python train.py --d_model=256 --n_head=2 --head_dim=128 --activation="swiglu" --parallel_block=false --extras=["capped logits"] --init_std_qkv=0.0331 --init_std_up=0.0331 --init_std_down=0.0 --schedule="wsd" --final_lr_fraction=0.1 --steps=11527
MLP neurons of a small language model. Each row is named by its layer, matrix (gate and up: input weights) and neuron, and shows model dimensions 0-127. Each number is 128 + 24 x the weight over its row's rms, rounded and kept within 0 to 255. Numbers have three digits each. A neuron's up and down rows have the sign that makes its largest values positive.
After each neuron's rows, "fires on" lists the tokens most often at its 100 highest values on Wikipedia text that the model never trained on.

L6.gate168:113120131151109116166123112092083168140097148074100139110145138151144142134141096116088108151067152121149102105153151176146136178130161139106146107131158114148102163108152124115127132109148076121129109111122125077117137119137117137160079125123079127120117125126112125147081144142073088138112152122100132121107152153131097096090114118123109121146143123133111165098138098158122162141128
L6.up168:155081130151103101122122152135111124136122122158105135135119116177134142160115154138079124150111147124152120124121182114104128169100133123098187122114158139108147139128136128137134119138114083161103094130101147125158083162135112136106153104141131147167107139158129150180130145159128128089176122134151150121121143161168117099103098077138086170115134092082093134122116101144159108118168
fires on: "S", "A", "N", "R", "T", "E"

L11.gate360:110121112112174142160134164143107135153094144086165116102120107118146119116115147112130079160161139138125088158135094166146157139121109114078108153129146122107127161106077125163160138088094107145144150077122121123127146110106130123148154105099112129093182094115137095115137113136123163119101142092144101109112103173171118129093136148157123083097151143120128122115115094123101143116136
L11.up360:168140118115133148158145099194190107121102136122189141134089112138124156118147125127157131101122105105133129115178112152136137137091128117114143109158088075127112157152133151132147095101114133136129115088100164147102176153119096169130117128081113159136139137111138146108143159131141118103151126115115103141082124091178140137154104114104164111163141109132102075142097129104139155101143
fires on: ",", " that", ":", "\n", " |"

L5.gate907:107187107130112114100127112155113150115151118124134116118172120155122097157139137141149120192075155127124108140125112133171139111114125123133148150125142152152114136156120114120082092092153092100182088160100151123126120117159109110141096146151132117117137096139112122121174156129108141106082149155111164115081130164148117109114155142092165129135185128130163128146110088139127121182103
L5.up907:118138129139096159142150133139086167153102140158131142101135130083161163163114115169124121137078152155166165095100122119149119106149088123140148113165105112151168109109109132109075139129126135110138118130125095089090111168120101154122102110091088125137071102103125172116120126145161126116107098130101126103126147140118118089100090167119108104103119124093125137101123112145096126158152
fires on: "o", "ina", "as", "on", "ia"

L5.gate653:124140145122166156138095141150062147142130121102140138109140140112156103114146123135137174152098114146133120093146128083164119096113102137099156081085135139146118188152169168118124129136118118145130143060142114152143098085122120155126094115118129150120157121153129156168128162109159115150111118134131129126112113133129100125119095167137185120125124151127175074139150141150089133155144
L5.up653:130134136158147131108146123164139136128082132137125134152152152146128149131119139136095134114134137131124135092145120119114144120115120115098119130114120165188098104154135142134135149156132135198137114181151107106091127098181139103181157134096106096162117149124099149181116150138115128190099162134144129160136109134161124100143147175138117128130150156090161140131096124142100114136107
fires on: "y", "od", "on", "man", "ay"

L3.gate871:161189109132092138115112141189116117131136123106169136091092083142169118173146094113172136096150147127133131095183134094140145116099164112109091146130155119110130141119091127131132119120115113128127125087107129149143171102104142088154162099150152127100122160111156116119136146097102097142155185108125119115091127130130146156129140108152118118164137119133141116136069120169123146144131
L3.up871:098144103162126118126107117168116129134150141092133122122136167119113136105163124172168088119190154117073119125138193098155114131144117117096098124112111142097102153153078109124149108094091120114148138141077114123192136117135152164139149153135136134108165128121110156145141088123132143131108152091141110070118148117132125144155135105150113156135140126153125146129120135156108119108138
fires on: "-", "|", "ch", "ic", "s"

L5.gate66:096099156116128156130142106129078152133137165108124135159149118110164133143127097125113118169111133191090125109150141136152119155133110089108136095116170113165130143108118107134146124114114073143127130126109129112100158149113153160136096144112107132136143110127107141149149167136106135113131139148156168114135109138111078070131102134129168107143100152090106121102119109132166131125109
L5.up66:161117161125137105146124070133145134104138115120143169114146157117158160117130122139111095126123133144111117097125190104128093160139162160148145105124145123145105155145143092123126095068093077096146147122084162124114053106119111118138145120128089175124163133118185111153133161125120195129161166132141106105157115150108103116119098093155121135163183131135148132113152173153093104100121
fires on: "R", "S", "A", "N", "G", "T"

L3.gate494:150180075149107154119120150109090143138122113105129129143109163129100095176134145166103095171113104122128084113176127151144116133129162094093123137152120159072101148148108160142160159124175126182111119083112129136121111134103110128169118121124085135154146100118098119117114124065117099124169123110129126143086111149177116127144125115111103185129144118147090148107093130137097136166105
L3.up494:140173112115060111132095125135120123133137123110126105115136112136152108153123134163100104134154098123156117118132172114162118131153159129122098144145112135083154132128139166131171112122103124136113126095108155129135128165088153127174131109137112113117128140122152153122119102062146150094118149084087113130121120122137114166168110117126111177130137159122113117131071146084139121089128
fires on: "s", "in", "as", "am", "ic", "int"

L9.gate185:125165138106105171130133150108104129126129168085149152154144128147116134130140146145145136117121126145154071102184116169152173136090167083117132110175107126136141127124111130138143100095129115152165145106128163125113120128154112101162151149104159147135168116109132126136115139154142149146155135107164165146140109130181130075151122091121136118125150137098106137105116116126101145116098
L9.up185:167098142122118123188130179080161106105128132147129115135125124119137103113150132119133134089121118131109112109116137096106140134148160179147173164145107114141162125134098112125161084081157133137155181135094153113107139153152085134111105173101142098146128161114142088141152178115139104090137062133124089112089121104154113164125138162118126143151179113164125151106140118090123152122100
fires on: " Be", " |", ":", " be", "it", " The"

L4.gate653:132119076109108126148118117142154148150113124156174142137143160139133078126097136156107168146152160137132123075156139158187195102134134171142101113141164124115157121171172092127123142095127096136104058134109146119160145152079107122149108139136106132127132120102132092122114095127128131133122167127147120147132118133134128129123121115123098144116117117138127136149110148149106099114101
L4.up653:127143069123085114129147099145149170140130147148108117119139128161131083161089110142067133151122133106126148136131181121171124117143137129118145123129115128122140120126096176147132106156094108178091139143101152109127161107106177119097114106104150121152124113128126110144105130157160091123152129121135123102134141092136124129156140121137110146114121122151146142171118140111129117087126
fires on: "″", "ch", "t", "as", "er", "s"

L5.gate824:125151138123151168115109106118084114148100113133130136149128126143128142091148101120116171171126147105115104103152129139129154131130103130134151153166188129103111137136086116110075137114151159091117080135102097140139124147165151128151095147130151104118149070136123088053123136108131127132113120183126118078083155145122097109137132133177104114110146141154122156112123141152082093163106
L5.up824:103128158125167131131127161145136158141137114136116093143111147128114118154104159127147099165090162141130158166098105108136105112106141087114089143139094169091072126134105101100127109126121087132158120120116153122131107163112071131145108113086120098143068153162121133162143172117170123091100124127101150137130122119167163143065131117111158116082123111101152131107149120141131111146122
fires on: "o", "ina", "ia", ".", "as", " York"